Part of a small language model's weights: 5 heads of 64, RMSNorm before each block.
MLP neurons of a small language model. Each row is named by its layer, matrix (gate and up: input weights) and neuron, and shows model dimensions 32-127. Each number is 128 + 32 x the weight over its row's rms, rounded and kept within 0 to 255. Numbers have three digits each. A neuron's up and down rows have the sign that makes its largest values positive.
A block is one neuron, or neurons of one layer that tend to fire together. After each block is what it responds to, as a language model described it from the Wikipedia text at the highest values.

L9.gate467:102131104124136148150143110133128107117154176173125125135135165141140165149119064103117119109122097142161129137177129133152091090142075141122111138109093145137167092192127136138191121139118147147126174117135150104111153135135126063165108157099087098123198086129164117131097128185186116061
L9.up467:087139137123164060160202145081120107152111151135100101090121115135103148133141176122179151156164097112093143116102134099113150156172136143126166149147127159136150106129143139132182144201118106152103145194124143158097080111089138185121182080096099107095089163161069149137180147172127102120
Responds to: Final piece of a person's first name, just before the surname, in lists, sports tables and credits, e.g. Fel-ix, Ludw-ig, Pé-ter.

L8.gate3:148183094168078111119111111096137150123118111055140110138061093078160126100112201093173119189126185117084101116118115117145135162121092146142139116165118115176140171154093151124131179079113075102159134159084131165168182148170129138104179155119091075091065159210136106102146074117168079170
L8.up3:099137133136073082101100115156142110150131075085122160130094138103200096169140133118113145140124145137139138133133092123133120173129081121179094152063158143123106119132040134144165178037130091147110105180096182142174140151175133122110142127143162128149103109177153148133159078121152028090
L8.gate51:152166130117129133116117195118108165133136154155109096115113147089133143130151137148085106134121095152137117137155125191077075118150173138169132137115108157138172101175235108118125182138073141103128138101167077099103115127100187110059089112129131113078095134145169099150145128145130109138
L8.up51:083097154151120155151093088204176137099086141112095101109075106121150176101105116092150129053095064095118159079180130075142170113171104131154113184111097140142163149091129119129078131138096188119100145175125172094156191140125132090187103151139068091182102122145086137120084124150130150136
L8.gate275:095098144138140171083131171161143072161115131100128114166116094124104156128061135098099105134166157083137116135097141143127135099119118161146107160124174127104070144127110123122143141103142047090149079136092115178081162148140110161113144062104132158154062165195125140114115109165127085143
L8.up275:097143127125197124120148174135130137142099166146133070115117079074132146163076206118106136140102146117109150146121142105164047139119116140090193160115134108112086100191137159133147066187148128131116131117176094118094132070173101207158152142172104151126094119136050129171133110176156068097
L8.gate340:113088099170074090136094185186095111112110123159148127068120105089146110085134097162157118116110116164159155092131149141128128145163082171155143090126141140134090157150115126091187139140085128143125185134122172136118134143171105129094174101155071126120131161135111165107121101132167092126
L8.up340:118151105094111100121123120095128166096135140078162076112173150110119094119163135134138155092133147144149143132166096148149130110102184150100120084107181116090139125122081099160129102143126097153157090106158139161077117077067121118141111152113176073134130090152134134178044154110196139131
L8.gate396:078137148135104156141102125133095072106113101084115086081109169172074158156131137144115097163139157092052110076058148139102144187117103053106141138172109125117112110051127164133117141138093074131149148143172167128142096114127098132098098167164103126086083185159160085127138116186067077044
L8.up396:103120128045113087123138175135122150132096131188120113118126110080112144154117140152057105081124150122163163116122126162162096096168152141070177102107133107087148172110121085110182101153090126110081107125158118202127144177151175100151138100184158102159107145151090090131126137140027144103
L8.gate454:077060115132074081135129161151161127147211096113120120147086100103119104192072192160140130138122109095084128121131139118114104181088068141076163111149148103099129167109098156111160185142169147179147127106205152185123100140149076126113132039076144082168158139188187148131116119079158127121
L8.up454:139130103137173145145170159108111159159127151117189109156119087137107134106128117091120085146142142147149163129127120136120070165159154151164125160123161190109150165157074131108105093100171116184167180048087135090120139088070180155083132146126192102134094146131192147161159096125125172149
L8.gate473:102136120097065061137174145121086133122146094120095120128149106075136102156124081129132125147158178091128112141134134100202168152127123102170187141127134149161119164152108133103193095044146130189112105181128141178164113106158092111139112133100079113100113166169130120115093128102180081104
L8.up473:092146154121093108191116153142124112103168120120089105057150111102130112104096096140150193127160107093076096105106127214106097155096118119148115126159210171142100128131094113122057170121199069199126109057085106155146113102139169133121153122128137109106150129164155132133131160141108150076
L8.gate614:157167167142118158153118109127104175113186055120174114095161146094123097218141089067134188117146139163135110133104121165128091163159131052159119113094119161178163144178134139124105098130131087056131128148114177174156194121132139132183147104132102064105063118192139099127159085173147107111
L8.up614:172120132127114141117092150123131108138117096122151145179132111109089101137091156087138147186075135150131125180135137121137127150124067129128060111107144097130139127129122130156147166140090113097148137173142187150180192105149139110200202115084186124146080129176133107107113147150193121132
Responds to: Goal numbers in match result lines such as Ferencváros 0 - 0 Újpest or Twente 2-1, plus weaker digits and hyphen-adjacent tokens in tables and dates.

L9.gate635:128120101069154151131093133111128134141162072161110124120123101081146107102160162065128103102091166117118116134148137089134115170118154079124139140063150107122118034086097142154135138067072134078153159151151127144021122100149086161139158127127172094112189127105136098167201136159091132153
L9.up635:116059132132199088135113131142149055166139080120077126130138142061087110176109138084159093134101168113112076114141113133105087129115165152119109093113124130095117047090161116083109115118117149136135109177171146098073131129106114149115111185141100062077154139088105107140137108150129102071
Responds to: Separators and tokens just before a person's name, mostly table pipes after a record, number or party (| Danny Bohn), plus list dashes and "and".

L5.gate226:119143135129085163163121105109129148146124127121154105168100149096133166122120076062131110182083112158133132148157110135066100160125149144167135146093104157158156091133156106118150163154134240073113156162162188093127114120099151162163077212187096094088111144194111169109114133146197092111
L5.up226:093116120212145118165096135118149144124167116169149149158138132107113119084144130087097130134117124119125165092156138193154121151168139152115110095145115127138165113131130193061155135112090157144082145151218188104090154176117149110146105180187120118078136166125114165158175171095168116121
L5.gate269:101150108130088151086165100095118185039188213158099114146166150084171161135154121078115159125122163123123121104090149097126115123119141127127080092152116158116076094165168138116179125096135182162112174186126221131068153142102124105215098174109089032155141149150097172130159162117103111114
L5.up269:078148108149141122109120100174128099116182232141071081126065100168089136169191127089155141129119164170089118170131146096191095103118155091112104116097124159190121102073120157124117147125097123149059171121160129151069059119079191128140096127136164130139145098122121105063154111151145115084
L5.gate353:107150151115108160197134160128161161132191119103141119085118082114167150110099081091110099161146085141101133117111180141150131162170170115084101101078126124116136117138112141076114124126159123072133138180142155180140136163112129141103141102066138111148100119154145131122086126172105081146
L5.up353:100134125131165189110144168167182132168136140019072112109136047116176089092110121146095092097114143152138145111078129091169145193124102114140123147183144107184147092140098066106161137156126140100085160145152124115129117146097137110165143087078127151127094100131094167148165177147127161083
L5.gate484:124197110184125132204115161171131175146125139124051183106088141105124111106154103060172188139086091091148100123102158141130129110154112090134138100154132156111109146171115037076098125116130147184113116139090114090134128129123122066196132128151115127146123117174174157150117114160223117101
L5.up484:121130160125111122114141124144127149116074075125127154080092100114103142095148089089135162178120139109071116135119169105065104146116146187103119131116104121151116125142100133112139173121040169143094102112178239069118124134126108179157146146140134154098136111125156111116126075111153159119
L5.gate522:178194078140132121156114179084148165144177135142142142117130118093173093148096111098119132095130117159157110162144129105131131133162067099115141181081039161119143101126095136141131147117103162183070180114151164110113138153103139135161166159133084064042139092144153128140136155168160090121
L5.up522:112194113205104168132097165105120135136120114151132091074106146071133120136089098117144162126125138200139141145141167179133131106120124137113136130076090193142056088138098183118151185112137198141131160164151223072102152072123130082161138168167105014124129133148135134106146127101200080063
L5.gate665:166102031131160135136179151119139176151183141180159090113177141128150132115098087076082081126145129084129103124113146174141095145139145133120121167125100154131142068146133158110133156060137189138082151151112154206158149141129161127118109122149198066153081110155125162085168167153053151091
L5.up665:158138105118131177133117115121089147160166146109145126092138150141106152149052146103097143177093135125154109135189072098199121145140128215158171176158100128164133157123143137063110124129079177094146110122083138146115177183099129151103155190129149197124132116110101086138066103205114126144
L5.gate666:144165101162151104145118141103090134116187123128127148095139192093119136159053140090154100164108122146110180145149144102129108165163163141104152150160058140170098078141156132124173124096156090175138165148170175057126115152094097078170145135133133085103145109089132136126137106125085111045
L5.up666:094121060176151101127114126219133093143119124148136104123158134101110144140074116142137119143102090098108053121106167092153110139142131141129110175098091174109057129096174142145149118126142126206096083190153161092129102169131154063183083153122095090122123159104154172138107192148111142106
L5.gate801:079172121140124109140126114110194170153134128133089113126139142105150175127102099155167120158161152122179138122155121170153152121161106057147143163123170178072157052187178181096142135160071098121138164136127103099184111089152152123150092158118138093113154159122102196086106139129158148069
L5.up801:084121143130129105122174148118105057105201166103086087090128131118137156147109105128098090119122045154082194121101112149103163169109156138085114122113122157131073078172098156106128098088099169175141184120163134142111174059123187144141075142133163134165084127127152188175127117125142178110
Responds to: Final or middle word pieces of personal first names, mostly in lists, tables and credits, such as Ger|ard, Col|in, Emil|y, plus some other foreign proper nouns.

L5.gate70:066105088108165173153168097078133108139119135134151102087171144091110095109182138112125099137134191077118142109161184132089145167113155084163174133165158125124162191156147158128100084069087102096127108187147117124142173137104090124137073122116176096117035095106094145141116105179115119113
L5.up70:085149168123102082092147155098088111123154162158122141128111151150120136156173100099155113123104068206138137168089126153144116121127137172157105102136089121176095125109107104136104096103135122112093152156113121112136083139114155056166137098132131114102108056151154059100118139159182108125
L5.gate85:133126118141099152178155073141063148095159153112150083163078114148153111124167108104075186125119122150131139059157101118125124140105139135191192059126121121120146106145144120119072078111176125136124170170108118086174074147171104128101147093110140150085178143153189158118124150171117150122
L5.up85:098169138144181130155168132154101134112079131101098153144160111159166165073159144148116141104161119094125092178162150115111128151133152127127135132095170153105102153096144092095164060110125124111169107140133169092080117112093139089128117115108127133174101083076075099108186147156116150125
L5.gate128:127111101123110154150149101119111173111140102129131141121183131105076137152118106188138100135092093152095111128148120127100165122138125159113178138166106125093117128078122165144083160120140109144204152192128118134113100142158071156074120100127178095083145107157174114096150049127120098074
L5.up128:100145155141149145142186134171098106055171130175071154157135047139101046061146118137075176108182129114161102191145126119112141089158168156129136188138178154164214103154143128132117122140168136149140210201142132139171126162172082160104130121104102135155082152178176123149071101101172148146
L5.gate205:102108156062100122167173114142183110176136146072097123109132120124141128078142163092127138212130133128072193134160111165137148109156077211104144152098164097143117130126154127079061103199037113103110078161094124164113112143139119101144169140071075168107105099148127118137091117104131125145
L5.up205:125113134112103165095056138186134138158171143120133160171107105105103197159148062092108129150166128132167177079069141073158173104126100129118139128149081120100127150104109107128102136176100104041101088052147104133074120135199145114173079173119118103167167144125073092109090090187173150123
L5.gate360:108128130093200118172162144126121058070074190156102177100145119114136131082120171063140122099053162146120066148092084170136128025065147130072182114093081187131105130160109105141140144137146141130108140126120186094104095119150155110162125133121165094108194151134089124145124124181128135120
L5.up360:156130154119091104170101119143138107143185150154183230113102109105142094123122176137076086076123161155110062119135183112087148121129116142107119056136123134136127090165146131140124174173172129181118093165105146095091112096109144088086110143104120137129113160165109148098146147144149141112
L5.gate474:094128117140078090152163145154150134084125093110147193060142118148095037165103108175084142165169110095084102122192148191155136148170125164131097110131131207153098130140128112128098171137135121166172060158104171118148133147030163138101080126132107120082118131161096189089110157137141132089
L5.up474:126094114102165148139165137116173113140052155127153147158098181087119141136064082100094148158125131096081120167117102158149139186073141120156177115104209120093117190091114107111061190125132134147163110102101075103112180085100129153082133135150129152139124146137160143114091230085123132086
L5.gate721:081090218115100168156130105078112184128094112158082143129162104110059180088083097127170150086101161120188140145119139109137106118081159195144132119077084198111144128119086154074092121126075142099148117117066147109104160093124078113082157156156069191112143115136121114075115121164174092131
L5.up721:129078140148068160145137117139141164123122121081107148093187084168139159119087125140080105146142140087178185130149104046161157146127113133103126142099139125147148143146104101051074120129090109162142167093070144133128165145113153150161128123128140116084122143105107124098103099123072139131
L5.gate769:142085158102145150178117142079179105147148127103085100094135119120138088117125117178075119103102139118088143096177106139129110111181097219123128121147132150071194152114155121155038101119105106129106175149184138168120222192116077079140135144139140140167109117145128142073137105154132149095
L5.up769:157142158125098122124139087134124076140157168146113143146123103154083107144146113148123147117186162077132139109110077139151103142111099106122220119151030119135083137136028082184092049123139109140102140126168132108105159141122151167143132143134062130135103196152148181136095138092203148157
Responds to: The s after an apostrophe in possessives of institutions, places and things (opera's, country's, NASA's), plus scattered fragments inside proper names.

L8.gate7:056137147120131081153126105090080154126145094090111115118132138103130141128138114107151118140104121106102147126076121099098175181151133088156075101147168107127105115204108141097070146104118136173134139192161125062075123095148189137154128184144085064132169131133128128122218134146147144069
L8.up7:139146105097127100187130115115107093182097137100107119107111130156175110060074082110125116133111133115121174110135134119145049188111090153094116158098126155159132159201092181153153066138174175180084153141163064144173131124080145130132127145130133121150161074104107149157235132164103088145
L8.gate83:063120121171128129164077130136117102087159142118077151105095064138073099118151122114119124122105174134140152097118189105153102144116158180131120107131110126148214092131150108154087198183104145129092162083120168121083151033072151062172110173109084138123209138126147090053098072183112119109
L8.up83:150105115138074091158145161103080161121132077074153124150150120183076156096136122138156144200099131178070089098084131124163143120204038122138144075099123149144135119145120102139129148119145140185125145130174191106145112108098155179087163132094063142113093188037139098116197126140125077143
L8.gate325:093090079162116108187167110124132129173122168098171139117085152132099165126128110082119106061148108157154169130073100137126107103146144108118109142112158164109180123139167153069121153136123090187164167146139150171135124107103106119181086139133108097167137120136132060146161077114090141089
L8.up325:074107125117114095163142197165114130158141139106133160106174085100070114143077107132088119068090117154114196142198092126125125111122108123143135083145126141154100105154107122120155123133116114194098133100171117109082056063156141157101088135151128096071160157128132105151109140126149194144
L8.gate426:138116054192152103138133137132151145113133175117145069178138158038124176124155076111093112119136132082158077119129120110170107185150159106104107093152126121100080150138070120107146223138131169130111171104146137128096088141126154137112083161171124130136109171091095149074138056115147130147
L8.up426:058097141122114187098155146109072146130117102101106103186115160142182127152147100089137158149124121121118147106116129158117165163095209094135080133120109201152101113130106181153167124161131147157118148092168161129145090129145180117153106102130155088125114157135079155094170135117109169190
L8.gate487:152161090159098075132167171136122109098183067170087158114065155060090101100111149067106116141163138125165135110158133124142126110144104135124120142097147155160105057172216073126165148079124122101109138129119145104104159156124156173101122199164177130080090108117124132120101092160137075135
L8.up487:137128067120089053141147141113147096155187139113160165164176178067160159133125105099077099158067130145172112149093133123166123113162123103131157164100138145138170106158160140134131157141071141206101153161155130042087127109094069150109117144089092081142170133132163161125166136097133093100
L8.gate612:184163077127079157157133147137174151140124140119089127103158132115130160111073131114112139136089143135127121110135098141123103182159151069160129117085111142178106077122155152134121188136076117170120146097136081030180118100130080156100085126137140087124122152132099119145169142134128129096
L8.up612:143134103159125146095124157199183106120113196087039054144107122100185121134080144134105095114111098153192136094174057102140059167125160165110135134149068130136139124113137169121149121135080121149081152126108088103130158145117109137151117148148104049074107102115097144123158127137126110093
L8.gate765:048140116157120110123079115168150105152128132096099148118142116037072118124067081079154166106094110156149171121169124139111151147095140110082090120142122160120127100156155145116138157095149147164077140190229166053136150161081074126117097151109104068133143080188068155159188120099113024143
L8.up765:156158084149135093120129090110174158138129124116122154148160141068151108144094179106122118168034116137147140146126075176150097184083140085141073129119120146101166076171139184106122160118147095144169131113152199052114132079090179189173085180167099066068101127125134109094190088099058134126
L8.gate779:156114110131160143200100082140085121135125152149115097169120153080158126101100091079128163111076160190183082136115139088124102107121075084097204044063053162134129108080149131126121136108063085140127147140137106115139155166116158193140124161150117095145105100079134095077141119115151137128
L8.up779:096128131101197152177110174208190138168161155150111157105085133155155154102139136181114120106100129121117114089169123154162156153129138117090198124095116181148152147150173112149089128120134145131150138104115137176123153174134102139096066115103119107130115147095142182083148122198139115164
Responds to: Early pieces of personal first names, mostly mid-word (Is-ab-elle, I-re-ne, Gle-nn, Ol-af), in lists, tables and biographical prose.

L5.gate20:083140159096156106151130165155114143137127147142175136170107117139052152075164158082136124136137212147165087059134109147184185116115135118155133135133120167171177161089107188150123213114150105115124100152123129129137167159159179177087134119140164074133102115139192120140154125190138078134
L5.up20:159129133120165110187139136142092173162120121128185146094147181150114140143121133154142140115131160111136078183139138124164114075175102105113099108168143122121125115104145081163150149120178110140188165153130116140125181151114070149091121082150111119137133156122113114148089099138199156183
L5.gate320:151166086122152218175097167071108205156176134116088126101090158139128131162139134114128098148067171134076088099120131121151066139126182106111084159136152121147153066116088155158144141119218129122145084150076117126129163150100151101093134097155148136171117158149130112099081087090136109108
L5.up320:174131092158141181141074148044124126098178099092111109105140076130136073140174156062163160132143118163112084083098190168133071119122145104187150187115174091114121122142102165128136165113154142172122096166078150150133107149138106168162142086128132137142090188175155130140157153149137142139
L5.gate411:105115116096141144122119145077126158133087191096079173109191122149080138159179128089176145096097125129144115117086124149119125136124152073140151090107116094125082148108086067097083121103155119094083105108148151117186100073147200136154155157141138116179041146104084091120165139087143146097
L5.up411:107139157122103107112053083137132125101136104172148058123147153079092157155137091103103172151144110105124079142187146109134132142181125139151177101136109151197115108172140132121182129189124147188129139116102140185099140185100153143132190174133128096104092127113126164138124129162100093099
L5.gate453:132125135185131109174131115061134122114139134142152155150072125103115047051129081090135114163148184104116171101118152117216166084155082186114160160151077119161135095111103159150115127120114103105127074112145092106124085169121091134174143155112110068110118131127165167152151118089109112089
L5.up453:133117135066107089146155125145082053102109115059144169104189119083115114089120176132184160149151152110166164176121108073127093161157177080092128168116157119117168125157073150118092109104122169127105130131096147119112128110151165040141079191121093160141170122098139066154124160134203134111
L5.gate537:124167127093078104191137142124119158101124126175174158113072142078173174120083096084068136084115119123139155048109079101137123135105095147162101093127177204121116154120141128106164171144127098121155112148121128100127128099131118206090065106121141120142123076140127159095107137151156034104
L5.up537:124104137123071106112119134150131123135146146104125150120138125124098127095125117078140124107129087117197149126151114106090149110153096131143138098129146134065128136143094125175100165134111148071155132084108115167100140085100203129106114118078118104087147090126089150157131106135245084109
L5.gate541:132104073097119116086115164126122139097148175107046045136161141143142153111116141120150138170134149165180121133060084110138128106097081123151152176181172119090122112064078149119128103164083095154140108164120123131108075194105119141126131155109116166118134146181133094129186162143100151131
L5.up541:136089095133084115139098141120149139154140167130128165162079085137138111135161145129084098100139076192076144177114154166121123103139129107110119140130115121101152135111119134109127128112093151083112133142163106120194096162121137167042114157119107128151201070127106109114093148146083145105
L5.gate544:154155115136130170110100147141153121158107171132115112112110147147136107124116146163146129129102114165173116092115091144118153116080194164178087218159185183143101072148076106144045174092124104083055083070112098070074182145125130246118138137132125075128172109127091108086143143117107127175
L5.up544:165152137135157184168107125113177155147124173117166042123111130087121085141133161131152122128125111141121133116150172110150085162129143087118100084148114162097144138083115117159158162158134136170075134101100172108149163126124149139115101188135185119108088084139087136130121126099166127155
L5.gate695:126147098158116154094074144117125098139125123102139119117146105158097143149091140198106132109111129162155102140143095115169134122133097056169104198132123080136142135108106090127111123083086150101113088139117104107137153107148113159098168185126083120203117106126110139158113077108120111213
L5.up695:161079092150159117159125094107115169126137129092081194157166176084178147127095114086149080153095062091171160097174075112136114152160114151111112065137074128148129132095144122121162112106135153132120125127091099103105183117169096130162184051136170146102110169121090131091173180201120102108
Responds to: Tokens opening predictable Wikipedia boilerplate: "Early" in Early life headings, "born" after "was", table-cell pipes, and score digits.